python train.py --optimizer="adamw" --weight_decay=0.0 --warmup_steps=376 --schedule="wsd" --final_lr_fraction=0.1 --train_tokens=146200000
MLP neurons of a small language model. Each row is named by its layer, matrix (gate and up: input weights) and neuron, and shows model dimensions 0-191. Each number is 500 + 25 x the weight over its row's rms, rounded and kept within 0 to 999. Numbers have three digits each. A neuron's up and down rows have the sign that makes its largest values positive.
After each neuron's rows, "fires in" lists the words (lower case) most often at its 100 highest values on Wikipedia text that the model never trained on.

L5.gate98:491498478546485507532485513479516490511466516497487578500481489494468504509519490550506481477477465500484502481511497498480507456499536548498518482485453510525515533465482501497464485494498519485459489498536486457528503491469484486487487515500506499499530487524479453511501501486541455489496499446511453515516451535506511524491505548491489524548515504493492471474516443520467510508501471541537494494494477507560520478472517525480512543531474551491504477475511549480518520534509493468507530495495530517467490497497463505510540491513507520490445495521521498492533463470573486488
L5.up98:481449489514490505506517527514491506493500546471525528479464477502437519526492495475483461496523486520505465530549463520456484545495523474527526413506507471494491513508512517486516516519470497482474519516511468513516558490554514453471512483449475498494464478504497491449455523496448483506498523514523466517500528497479497561516458484498491507510482469525521487499479486497506525475473476506552517544493499553507528554516515512522547491500478480499497507520493512513508477490481516512512485516463480466510491533504499510509476476497454484446499470469496501519495515513484487493
fires in: "been", "be", "being", "before"

L5.gate181:466493482514508548458468503481477477529514476470524568498487520523497522473528480503504513492557473576516480499488519493518523498539491448546483498536489495531500509482491490494499470526518522497511477510548460472487465552530521466495507490545457516529510524480521503501470489506477485455475492508536493534488447485468488470518477508448537502494492487497518479473466451481457507502519520519502541479520515476521485498543526510526490531482514503514525467499443479481513484486522487513528491492471513498497557541472496487511539507518507489485504524519480499478492531532469488506
L5.up181:467484501549454513494507486545457495501495519499506477543451492494438514466458460428474544493503495485484491475563495492495513497492508527543491499494463472533504488484509519524493474531492507502523491517514529494525454495488503486530564526495490497525520514461499487479481548483468457468495532522529486510504494558447502550515511503510468482494468477516509482516470548463487504530527523502513504512531505532496492498520487549477522536507513507526480536473498524481541504477552495498493496538494525462481503518461494497503489529505508509491478491487505460495490523501473529525
fires in: "became", "against", "paul", "again", "june", "like"

L6.gate65:468507504495504580474473531496490469542523494525494485485479500512504489537477495544506499476489460498464522515506495493516482477525522532484478535541473487479530521488463515502501490552507502479497504491542491468503525533499532459466502507465461500504461514461554503495554493527503538555482504518463511507486526519539523476529502479512507474528486502527474521502496452506497445492533496511494466503495506527510466461473513513512513507535464492482470458533510507521496549474462520500492501530521500469468514500464523533535541507539478509469521482510491526496547526483542471493
L6.up65:477498525538509506547503497497480469491491496526445509531513489505503518517481489529498462479489508479488454467523511498492532479544537498501466519505514534495467516522543494517522447472518539520501504508495499494498528474493502493473489533471490477511475533471513514457534449522495488506488472502496483509492484503459508513509482510492502476513534564518506536499524492537533513534508485528478523460434494546469465496503470459467488478473491459500485490544531498479497514488467536490563513496504514500515485469492509566507510490447485501527527536461534470514543501527503456470
fires in: "an", "any", "another", "run", "running", "runs"

L7.gate393:485488481490501531529504526477448523459466495487466521505512478499468502483529531512509487524457512457495527503470503445488519477489510501485500465495487505474511503468454475523501468549473504447514481480515514493522475518557533500476476498477446523498502498500515432534523447479509511471480513523536468486527486515540512529504505509497479507513480485497534457524508492473495491484500492504469499469529512477505544499518515506550495528489554500511530493449499499498465507448506525513500555488480476485462467506474541529472504504487543551484471492448495498509518476494520493463
L7.up393:505484514522502487528461496491486497479523500538498445523515506489538527489454480490495516524471539470454490531493468477490476506490518487502458506436492517502513514474462509545517517483487478482509532465502484494500505486478534522473540481495502541509496528502484461510472473459502494487488501515491482469544536535519530555515522521517502549535443526525475552509548519482518485464487454511490493474540519472497512505486545504500525514475487500513494460482540532540494519510501503535515511482518567473526486550506474512500527496459487497528487494470496498517523475517495539456
fires in: "is", "was", "said"

L5.gate46:474499511505498514524491545475434515531472515529473485489511489463522530500527520504580505478476469546541498495463536499473502503515482499479490450523517501507492506504484499528488506509509508510454494506468497473525461481516502475517410537512468511491456513529522489528493527527514499513462508503505504519466449492462454457519474524476525459479477480477488487436474473492461495474561521483509506532495484482493516480481490501526526502487484505475510514521521499470505504513485491492537490499522467472518484498505494502515465528539500464475514515520437496523512488488521530468
L5.up46:414505520535543514536534519501533541531486521517486515534491485463514509462528508519541527477498461469507486449501514512452524504514486489472506481514514500516484504504469519457532502497511534499496512493498511480506495501478526493521490490511516527479540458514537505506545478517473523498457492488524481489472508478471503532508519554504468562477493459474487460488483511458517530511515497521480544493510496500510450480520543519485456510506482501475515533524511523500527525526503510431533494483521493462468488493500474443471490477476495532488505494492479513477511494452481525540
fires in: "of"

L5.gate393:522509542498513513486505550514513486467517489478483496478525544472497496546507497508505490466467489457514552519459492508547537500477460541510471504502456470452519493492510484562452487491482492485534477511550476483533530521475510509463490508490484474504506539538534526528491469451479496473496484536458427502478473506517506496550553507521476486542494494492478478491488490497492496495522483508513452456505499504469487488502470474508510477520483533496502517501489503531487482454480499487493561516505526518504475463482537526460518489484462510508520518474492498463501513509522476468
L5.up393:501455484506478451476493472499570526482491514507442510482509533498502457553553508545506509539483514520493467505495481505516504481510464551531515543499476493446477475468521493515496488515447494552472493496509532520475477498489513517475493528479519504465546454499532504473513454502500556505460473509492543466527476526510528501501494482484487465557500513493541521491556493467498470492491496531504472482518500531530459507510487474486497518502482533512520532485508495487493497505529497502465501512473503515511525529533473515477501486478554497505488514507552524500471475495500526509
fires in: "served", "south", "succeeded", "significant", "scored", "signed"

L7.gate106:478512491501487523498494493540490506556538497489504474530492513489524511490493521499501506530508474442522547551481478503523493458483470486504524515508488447498510539493490491483497515507512562501505479516505455484488506522485497503526488507527420525495497528516484442488482462544527503508477482498549467478523490520509479510539530458480511470527472494476501458500542484522496505550478467488466468504503482522444505479482455502488449551544540484490510483462492501489525475512474499464487532485520535531518492516525486534476484524496522487521520491487538477505511457475525485501
L7.up106:480500490499490527485491475533485481517530475446537475500514502507467504464493534518488498509484500448550566513509512456549512489501493536502484532471481467477500494503452528509466474485525508485546498492544467505493489519495532518454522503485520518461526523504515476512480443535507516525509504512503471521530490533509524494516529511509476487486487484519519473521493492512438476518474466517507469449464494481455505497447461500530484497483493487471447510518501518487521514491488482478521477460492522516515542500492498544448531504481533498523470542446483474516536501537500490491
fires in: "season", "second", "other", "texas", "species"

L5.gate269:505513497531454499500509508517523482469557485510469488516508530482519487532438483483525519488460476550485523481488513521480473469460513534469479519522476513523522507475468554519450488498489499468486469497503479460513429526493515516502511500475518507481455536482486451518498475467497496482475489497479463496484527504514502532477493497496497496469545470486534479523526468504508493508501533497528473481541494476500537486463505513470529512548470508479487486513511487526488478498500523467510532486490537488450526503461477559507490489518513534467498502522485419521497502467523463522
L5.up269:517475487525483510475471460488514505463548500489523489519479503459489503501498508469475524510481482497505525493515497464468556490501500492470499497530500504523477526546510468508519538504524519475501514469536461506486516523498483493469477512450536514454509550526513506495510492558474503503493515521487503481483505482445515501523536514468493517493517536498507482479473529507467488510462563529506479498491469475473491545496523496487544538490488495488494514515496478493502530473468492469486485525502490481497488550492539587522522499516516536470510540450483474499468512475421454495
fires in: "made", "head", "took", "headquarters", "squadron"

L5.gate357:508480480514481525475536463494516538468510453482504509532514525499518512479447526493524487479465528516500512478520511461485510511479478514478483475483506491461507495530496471493503522485454529494498488496484450474499486503555485517473474491502512555513505534523534491486526515503488424463458535482449468490546508523493526494494524467478507497522431538485510499496482511492526507459458520498469460481548483520486539465520511468507476488487519482514496478509523518494455511476486517533482507491461529522500500568497499515497509493454515510511528498477502435472531488490498484536
L5.up357:474501448541484500450515492489537523458495461522449470513443484489503487553526518489505503479493492497487521512544468455510500495515468480510501493485477517501528554501500528501494519505510510500521490485528463472523540508509457462484522498484486481494495526526508492545477476504489479510549457504476469504470474482459523507495501525486526438452487471500502520548474483528477500500484527528500450504503465504530524468493485521512502505514527518505500481536478557536495532489484482534502522469495510501487490475506492553499496481486514491477502511510426441476552501482478514494
fires in: "made", "head", "squadron", "headquarters", "six"

L7.gate433:481512516462509550512524501555498472507498493497477483495533510484494534533511515515477485481482487489484448492488521472520499492473544555498443483534469460535519488490501499506462470548498529428474504505479506491514508539476504500484526465518515475494452509483528511538521483479509505518493516520520473516549508494487494540448499525521537474522506509505541491466510517513487496484506478486512507472459511532522503481496483493479501508530431529472500493500507510534480469532513511494512578485495535465498528515505517465507495492540461539481493495532515540508529483483516454455
L7.up433:546484528497447497525494491453523546499484465474457503460492507471512490477520486482521458511521470464512545479482499501523515529456493508516473521521511487490519469456470487542507506451485499488516497491503477502529514511530489488467490479529489531508477549481527465520416497482510501528494547513530486455495530495540467505503506489456501506488525507490514468462487532475487497493465460497488487518514547500516479535487484495497482522515491464537511567500522488483527450535470523508482474517488527525492501484466462532515494541514501483511478470535500482457485506502480470515
fires in: "has", "had", "have", "it", "however"

L5.gate205:477517516509480578498528504480488481546512503505484513473494501525528524512499516542504501460470506479474493512502520473489509537522527510534517469523486473452527544468483532509461451521497513451463513511530482460546504549504560477479487505440479545512471474514503515474509470510516501521488486469480474499510486535539498522540488487521502476529518495493522503486500500491452463451511486472501520509466505531506498419473471483517477505475514504513469466516488489511485517485502554500542485516498474517494545500466521524499523491487494488475513471499533484546494529491526494490
L5.up205:455485503520480510490492507541512497528513489521477487470496501518503516541481491542506455460503520507483479489497482510458547514528569473521517448493527485457501509485502528494496444527490540480474539488517481518525508515533562505490469512469462526557480482521506513468512477525478509522528512535484485509527493497507529493497489496501515484508541500519510522524481471488436499435501484469538527489476479550518460465486513478532501490477491479508535476498518509491491455511485543508513482481510475483490510462470545539475501455471487488507519483511508518553520505525532503474
fires in: "an", "another", "any", "animal", "announced"

L5.gate278:496500454517531536539489490499478468503482522493464537474479511515482486541509518501518508483468506510494463517502523475509509473521514501512460494502473469477501507488482492507507522466490507459447521472518508459478541499498493486477448523505484481464506510481529460491446509464543521481453503529476518537486490491539501522492528526484524519502492469511481449494484457521494487518524512511456540537450499494507481517481486516473536549490513527465513515481465532513529494512499492494492530480520474466453480498458569472523535539520550545508538472514490526506522493457497489505
L5.up278:538478494483540515489490478460510533527479506480491537510501537499542492475552463478530532451527538497539480476515522498489490523443487524494470517504497464476528470474505501456500487463528499516522500519474509515554438484519540459497442500506465511483489478482525505511479482477552483483509529496467500521456505485510495522478536547481473452497476451498512526520485520489454499499494508545483516490490502519523493491509544517480514479521458474476492483505509505494502454523485493490525505496516509541512519536480492492440514480494529536543511505515498540533509533498524499526
fires in: "and"

L5.gate496:491513465491518534534469536495505465442502484505480467512576482504489555523492480500476498502481499506443495463481532512502457541552527515494480497492467522503483517500477490468484525513507509486512528493512530479515522507516542482474528498526487516484505517463517438471527454523482478496523518479473509549504527501516455529481532527504574479496518494465502514503468534485511530551496491513495503487484525518524530493534499512463478505450509504449541473512482519470486541522505511474503531516487509520488513494507499472517524520497543521523548470510524492508536491489463508512
L5.up496:507474472489490542517484541478491449463486498476508498519516476490468500536479487485489505511492512476499538449459509456556471515539531519467559468480513520497546501501486512498537551495518481475476512493536526477525489514523517494491519507519480524484523529459498457500506450484479509504517485500439495555465519514508491500495520480425509473521507512488514518500507538494509547559506501526514489492460507510500480517524486542524490492455528504490560492524463532494498498542502489496437527508480461510459494480484489503478494483510511505531503474521503508492538522491485512469
fires in: "this", "three", "through", "thomas", "third", "those"

L6.gate24:441506468474485540493515498515524471496505485537463504442479518512495522523475519500484514478514480535449461503525515472473465516512492481494500474549457498516532508488510482512502471535480521490451506494504485450528528479490525480494497510520508512523516430493503480496471528486546522526510528513543513522452486492486504490511517503500513494480526438513500467513505507500484485485552510479527480540505507538528513469506499570457549499553478500511483481486480514493519522493469538488485564503495494504488466494509479470524462483518490485445501477475474516490514473460531496500
L6.up24:537517500527494488479513509508479527491507513490492503496492523524470510504532491470490508494511559520497527496481552524532540530545520481491522481505504473453504476497479522483537525495497531494459498503486486492477533499458534491541457501512520484537496508469531532513471482516481518513509492500485502522501507451464458491478501523559554503483442471491522489521487477468500500517512486453512545507544446526512478497519506503545537529460507505507462592489469519496498500486511484498467515530520542492462517494504474530468506495527452516499503491537536512470472511505505502457
fires in: "of", "during", "apps", "is"

L6.gate276:516491508478493526513528515456502501508515522498468523509514495500487521502498495493503517521498542484468493546480455464481496498479544468481467512483509470542522495496496506475531425504486525506496481494497536477519475551444519523492433489498482514507483576477505483509495481473453517523469505508515497532534477547512512516557513537468506535510474462503490487497525504480455505519544485499468526505503500511534502465449476501513496507535515510439456494512492509535464485482470546519481517516453486479454513453518488516467517509492518515479503509473528484498532509497523500482
L6.up276:508476472551523543502503495474481500483502499523464511507464487515484474555507488498487477484493519533458493574536473484446514477473538508487521501487500485482536472498519511500489474497468523494490475474540518491482452475450509501506493506480505536464505524535512489511539467490515502513502525522519474517513511500543449487484568527487566528510477513507512491480533492490502481495524502463488560512513525512510488467499487529511505475463523517476470457510485475486474487480470527447469534504535501521488489537516497489483549512482509497536508524500539497505571512490511508528
fires in: "as", "assigned"

L7.gate465:547497524547497520517516511486532498496531509500490517515545509544470544527510537487511484466492514516491529477476534488503502497482535494480489555494491483524466488465533507532478473481542514467480503540488474476520488518557533517479459523490462491505529492537525503486471464487537506473484496521516474501524491545525535519502534529528542498502496491494494477502528528482481470517482539508506495518489496490505504472480479519520525543457546505527511493521491479473517495426478533522499540507500470563473497501524507450466509554454497482508492541452493485499502493482490530519
L7.up465:509461516523500516527494523478514506509521503525486517521490511549511492525491503517537472481509503556499453515501486501496511507518500477440500527497511512552465504486538483509507479519538523489486506540502517468521528520533528483529462537528454516484515512488525504467473518476503468459469505533464462517510446525513537530487519532512503505489485489510530510495499508528557486567499517504458487541473496474507493488476519514503522516503553534518541473477460466499501482484474547508479490494493441520475481464535509515525515530490445527485475553474492510495529483506496536527
fires in: "and", "with"

L7.gate190:514505523550465542507530505516516498551496432535462517501519499517530537512472460521504508483512487543498504494505497512487522517538528509522533476522514527486516518446475457459444492482449521510498529526549480476492469513458490493486492444543496476530534508510515484475509509491511514476523504487502520486529527502487477529480487473503522463474511481476491521478469488550495488450529470494492520478542464476515518507471515497466476485486484497467459521476530495522480476507483455477508529510477510499536502513520461485495517532471434524485497499478535478537502483487502492528
L7.up190:496461515461510508502465508487475484513477474498469523429464493494466507532489507459543512518485529521534477501517468488491518496500502468491507479488489493483524520501520510502479495509523525454498480496514484482521488490466455514513518551524485528533501518467510527478521534497551543523461534502519449487488467509492512443538475517464484476482508501521522498481494518471511497500471489497479504495487522511492473490458450546532484500440549551539480452511460471484488506486536508514488511492515483513478511507472531510535469520485526522494495474512491537498559487520510463439
fires in: "is", "became", "was", "not", "he"

L5.gate290:495502424553499517515477527484507469507514469501519488480505507496468499525514550495512508462472469501501549506505506476506434513506506510469479570503500447520538509475498527522501520539505474508506487497508497450512514521471491515539516485519507452449452504565508507482472522497540511514499491511484469466521517534474535472455483484508459481493486489508518509477494467458515477479520501483494487528477485537505473484439463503523518521492525524533484464461461524510465498496481525538490545509501490478494516495482492474520500535484529493470511539494471515491475512496526519478
L5.up290:508544473522493523492549492474482493551505570528497505560481475484483502507517487507507534512490514502499543489507500525521505520507501513546511502486494475519520481471501526529480511512492497461489441464561511497488490499496470493474453483513491522495434519539492503469526472460468467506493498514507455481470486482504494462510460480509509458504496541490509486485512564533479519479523504517522483522490480443522480498486488538497491501511504477506545540512526484455512491428500492544502528524522512485468540470497508527500485525542484561496498503511504514495483528511480465499
fires in: "while", "although", "just", "professor", "professional", "modern"

L7.gate166:474513454487502533503532516489468510492509495485511505483497544486552493484519503496508519490494519483522514494465491533531545466492477511496465460519490478497504501534508514507433514495519510519545468493497491477521532521501528512513544488532452508497502493546529509469500420487467486488504507499508489497505484515452536529493530481520519497498431477471531470462480490482506464491556519448500473487487536502465484522506500515487478487496503476485569500503530506504535507472443513491511510499502487498519544492466498496476465508488532531513547526525446562515470513502495491498
L7.up166:477525505458520523531493522480493494469488502449516504500470460483496528540546494526499476496528487445457522542471444490497492507524508491542506503510529479475455482513515517498514491528430482523498518475514462524550513507478535517470479469515495493503467478528460498514486469491528461504524493503546510494503473428539483476485514469526514510501490525528513513508502501539486541531518489516520541510477510459516519514509517501516506473539490489471514466504487496461564518516474496496514525495498486485523515462539508481473533495495501550495474484460490439482496531470506501517
fires in: "s", "second"

L7.gate28:453517487518502546501537559515455479483476485487500477544518484509472532502512531497518508521477450527464514473487517497507444533514498505516508491518488465507482538489547481477511499479485548468483468512491491471521471510501506480523514500528475508525491514476534518445528528464550483505534511498499475499504485485466504529496511487496544492496486509487544465461467514460508525537487480543487511511468500541490496489461474527503506493496524498451500496516448468455512485523495535446473551475496504477512504491495508505525546527490506509485567481468513496503499451547498510493
L7.up28:533476507522451514524534491520493537499565530487488480530531519479512505494531481518467506480495454508466516488476494492511418522508521500505558513474494520518522492511488505499493547482479493502535468494480502518514477481501493499498493503501478513491472527454514541475526516498485494505495509490484499494489501511482499494529501486476482525477502517501543494547503496517482548525432470506507482472535473500531521476540473531460487519500479508535546506538499493512529507476464475469486517495490516451484517568536499506546552500506500515538505477458583480526492502524486515483
fires in: "this", "through", "than", "three", "third"

L7.gate228:499486459517502515483505514509493473538508519500541482495460511451478521489509482500482535535524530504480492480461463509501500466514506486520474473510451490466558493451521463513488486515495521474512496475557468476562535487469479494499475502559516487534564487517489526503504480463522465443535502570526510536484506495488480526496477470514444493529493548514510493460487506464499525468512527513513514484530508527518488532497516524472512461470482549505487523518518520500461471494541520503514516494480522504487501511484503465498525506519516497535505514500474484472512513510545485476
L7.up228:494524495468531506516500466492519515466491485517494482517475492524511511466565511536513498509515527470484545540490473506513537456492461490498450543451514492502512478509506489487508498493446503485536504504540516490517447461456460464476480478490490554495542523533510511487477475521489511474508532509550498486476501477496520522497506536473540494501489551473521502499460502515490469519491482468520511445457479531546504479450497546481518486485517554541509492522511515508478491516510530484454512496469536518455476497483512507505523503528505488469512524523538497514503518457488476521
fires in: "are", "were", "is", "area", "was"

L5.gate229:487521467508478500528467459506495522492490493445551531489474498495474470467496476453502488534506476518451506478538523465454467487508483475497491514510492485510501523494513471524486493520494458491450501519480509454499519494444502488500512470452517508456485519481497500459474486476531484453473495482474505503527499496532542537489521507470450515498514505497501497465499431500499478478464469524467525483471460498494470474458523495475457554497481520479477493478513495505484489493472514511484552509494542498483482504506542483521534523496517515476484536490517526513511450519541450477
L5.up229:529494499528506488457496507495477523519514473511521500504471515482493512474497444514498470504524489491553539495494491504535532508483499446478471495561495500496512493447514510525461493512532538440527478469461515505466473435476473499501520514481479525471518450506530470513451513464537497458511448531482445520491489543441481513482494515453499525482513488487493513513466525526501526496506535508544503524485462484515497495474428506513502467527473489502541490496534485488511512484512495470522473503484445536493525519471533494517509518515511475514495512503520500509499514516513498495
fires in: "became", "democratic", "because"

L5.gate508:503489461564478530488497518494499452482467486513491548505510485513498553505453505551488533463496476532452472522533479485509465501490466498473480514557469487508476525464556532483528496500518547514521524486487477465503501503475509508495508487469492481530470525470509481501500523471499514494483497473508501522501485515501512499483507525477483503499486426493446540489488511573467513497495516547501532555484462496502497479472486505485520503495511496484501501495525467545480522503498503502509533545517562494487487492465493457502525498526468510475495543489506468493518500495548464524
L5.up508:513523514553503547496485504466532474510498476507473531496454454519494526487471490524480526518542513504492526485486472491548511528528513496518520554483485472486525514477521550458476479540522502493487504490505468488472471495485494491458458498481475522530489524514521471496495483488466450512508515495445493516502475518482508487517490511472504524479531515524482525513501541514514495469509518499500522509488519518480520462474504493510529530475505523505517522499453540499504516480507546494501507518503563509480528501517487473552546496506479510501527485441486468528510527545599515542
fires in: "became", "game", "debut", "business", "church", "each"

L5.gate335:487482476556472503549494540494442509508495492474495543546498501505500531478535514472512511515495478485459498456471513449454488492491540483518514514520507512518495521470478473504465453504508488461520520476507456479527470495528468482502485447487466474534499490501491477441515493505519479491522506488503466493546473479517507503509511494472480509495473506480520482522483526463492508512484500542491533452503497507520514491506522449527482486467556532479518528491515503476521520446515570468484504505467508499504499542503481546534520517490558502479470518483488478488505481530543519482
L5.up335:489508485519489505569516542510479483511457494516517524451521474508489549539513517545488459502524502490511484490529491523489482519475517503511485526529496459525486508481485458499471490517515525467536523490540497495504501498489548484523513454531475465532486479498442517486489533471524524501528496504521513550496499552468512529473468499510462485508459487502502507467479483526496500467526447483462537457528513548498524547491487502495516485537467486492478488508536553490506498484488510490474515515457502457516524518443488473481509521478498497490549474518486521509502520515555482475
fires in: "is", "was", "are", "were"

L6.gate448:504506513484510545459526495502543526481467493501449480457499494476537507536510548553532546463509545513505486479513548461546496456488475525497498482494465479534532507485480507478468515488541505463446531509539536434553508514503520481483501531510458483497518513507562517511473507521513505478491505504509483497468475515462495525491502465513482469444476442476483472494478474493478483467548538461496495490509508495486466501504477504491508501473519501514512518497507483515505475498502542497540510503497542525475500492475439516510509518512499511485525514498482503504525467505526488503
L6.up448:500455493508519504510521447552518525485483453486516470504444466473542497455531479485498521520503506538520493534494530474516441466525485450480490533514459500501501498530518508491504560488534481508541482491487511502527526502505512523478540503510500487495476532456506476502503495496446450527469490438522530477454555509486525518482496470528466514515481483539476462531516508485496494486508474507534457463508495525487484534534465523490484523492502477503510516496479521524500469490533486467482484504524512484481540507458488504534481484503526537478481505533478496539526492507502512524
fires in: "october", "end", "november", "ended", "0", "field"

L6.gate432:496570446514478533521536478473465495502502516486476492519528511514537539492504510549528481507502495503502493490492530518523474497534505534472455510562467496511520511489494527484503522499475532512497489515517548488483544506526479475489511527498475543508484495481477513496496484509518474547500494503523458525488535488498440488429502510499523523511465517458527485485459515503557501521495465568489505511465501520498509481475459565468470494486530515479505468523519533505472520487487513509516512477547504538483512501471504484480464523526520496474475534494478488504475482481445500494
L6.up432:489502494483469502490499506487473451544482522505486477510510503511512526491520487549525463496544558490514473500503513526563510510512495558482509502519506529523536482519509573471515520550532480486496516494532558502516568514524492491493492542516467506506540527481524501500481524491493471550516486499509478510504506435510474464455491509509529492442468509518495495464468488497540537482541497503519523532469464502508482490497478496479499463457524469500527510509515519512482457541495519496487490467506514532514514490491452495519504480522503518458546505518463480494520481514479499480
fires in: "the", "they"

L6.gate145:470544480520474503481486492479503434542417501518523512483478501502500488521512536516508465541481501541506470506489508481490483491490505524517540521477501457482499524484517481514489481518520487456487511495482509472535552520483501483485477527473498492474556477483534486507481515518515526499574526515528498516526522491542497523471505503524509508446537493518470489494505489521488474483500511513472508505442503448528519507482501518516518450482516541475518481483503527479466529493515498455517532509533524516456520513484499499497530527499465547433509499543529544498485487485527497500
L6.up145:500499535441514497506518492512532527495451513479493503434490535496508527503470465465495521462472491528482498506443505485520507503534475554454450462450544462443505546535493511502503479474470463501494463545492480517532502465499513470532501494477538514513530477519493468519536504488470505472492502525475510475480491505515514473534518486489514512531527478471508551487486534469487513478447489517444532493499508448488462508504525501499488520470525492466485481491493501482504527513502468515509525483508526470473451507515536485490532510514459490495498493476519511506469506522488517493
fires in: "united", "states", "battle", "rapid", "kingdom", "academy"

L5.gate302:490516501526500522536493537488493493469482466538460493459469487507523487470482480484473469510493539498505494514521526549467488500439484486523450477500540469459522519479472510451513469511487505491515507526574500497514485517492508501472520488518468538496498479535559510493491476509503487539522483469530483472536472514510517525494502501518559470474496516535515498481531499460511460509539557485494453493496512455500472507541518505500494523461507488549513491514474482520486513511500525474484490519471533527534494529504489475494529497457490523458558492496506512487510510487489480560
L5.up302:540499518496531483511522513534447502502522498497495494500492463420477539474526487512498500496514435489534544504512500511488495525489528438488513463480508487516512475534533519488483488507469480487493499478531521511511566473471472520525470483537472526518451519479494494534522477468492520492502507475488500536465499505516494528482513490512453510520509488516524542531494477462429492531464483469457482526445519499478502479499489499479482506514519500525534513473467515519552479524493489480459488478471466518512483490505519462499539513481503518518515510476494513537491521503497438467
fires in: "their", "next", "united"

L6.gate63:538503514540524514474450480457480538475484501498479534486551499481466537464512480480514513484484527512511554508496499442541524514442506522527492508472527509489526493465429487503502519483463506481508461490511479512501467502488523525490513535513483493521568492507512495474524450478513490494485501468518508494535492503515482491487518531544488512524496485516499496459522497500471478501542458476472500512503471481513551470521457497485495533491528496483526529519514509517522502504475507481496539523536548477436507471489537482442500500510465508485530503505526527513498551499516474499
L6.up63:529502457497483494506505470507473479534525492516455483479470493503462484484528527455536511494503480559489500523500518500535485486487502483478455518482501516539489490483502497508490521537495497472497516472496476487552533506514489530517483524503487447447513480506495467516462446453505491473447511498515523483503482529534505481508524473508470488567519482497514515492543492503500426483468542498486504503486482514495468503493470486496487481489504513507503549547488489481492493471505492431523490482487464460441452496528522528512491441515489516499503548479476511551509484525503493487
fires in: "september", "and", "succeeded", "santos", "santa", "society"

L7.gate40:531475544514482512505511520484503511514535498531539482470519506460499473504439540457502512470502511482431500482538509480484498490462504543461513511502457487523482497496468476538463497489495574479516520514497515479523506502498513487467477511487526465533495480491489517496454507503546527476481468497535485509475479512445502511497500564506494485501533528500514497477499489505483507507473486479501517549532492460520536484508500487500548485529485513475512495530503532489535507504528500493523546515516565474453476512493501464493515514472462492504509516453520508548511498435513480527
L7.up40:500512506506539484495509542514445527470484506509526487496479493480508446469512448509541515449499512514508519469509504489524539473486535498498507523467487483519457485478508504518501486500464470518509475461510516500545536514547514546480515480465462466498541531522523514514500527495487473500528426490478462504519504490530484531475551466534530494532467521486519515514466511470483488478526521490485512504502490448501527522515510505492489496478454468456529515504495527460479528501475482535522475540519486483473531499514457488438525489495513511496519512510499519536477556488532506515
fires in: "that"

L6.gate314:482457472555497504528499480473478505503479597499438525468516510530513522507523517473486504468490503511499500483506525476497501499506486571497501494499508515511518525502414488476468518504507488508473490543514470487547457528512488491477536519498500506472504482528506493482489441496500461532490517479530473498513492505515483490493501554542505454544438451451505460483486491504527468517516516516509520492493499511509508502499486494466519502496512484486519521476495509502503514462512515534532525541460524510489506565521477509453498525475505529482491527521477491503505508500530472505
L6.up314:480459473525490471550497544497442477509482546496481517439496480501515530502496453491490504454512492527468454535534515530426501522515510483516520483467505521508517497530484467485455494526519500550472509523471481486547492510545493531467510516526480457505487473496478471496500472466530472507488524502508454529516497503522507495494484551515501480520494461498478499532508460542510490459511484501538535492492480534493500499520513488513496529516493532494514464470481508489538498507519506523520505526449559487494457523498455497509531517464473526524497520509495483506529463508513496472
fires in: "be", "being", "been", "began", "before", "behind"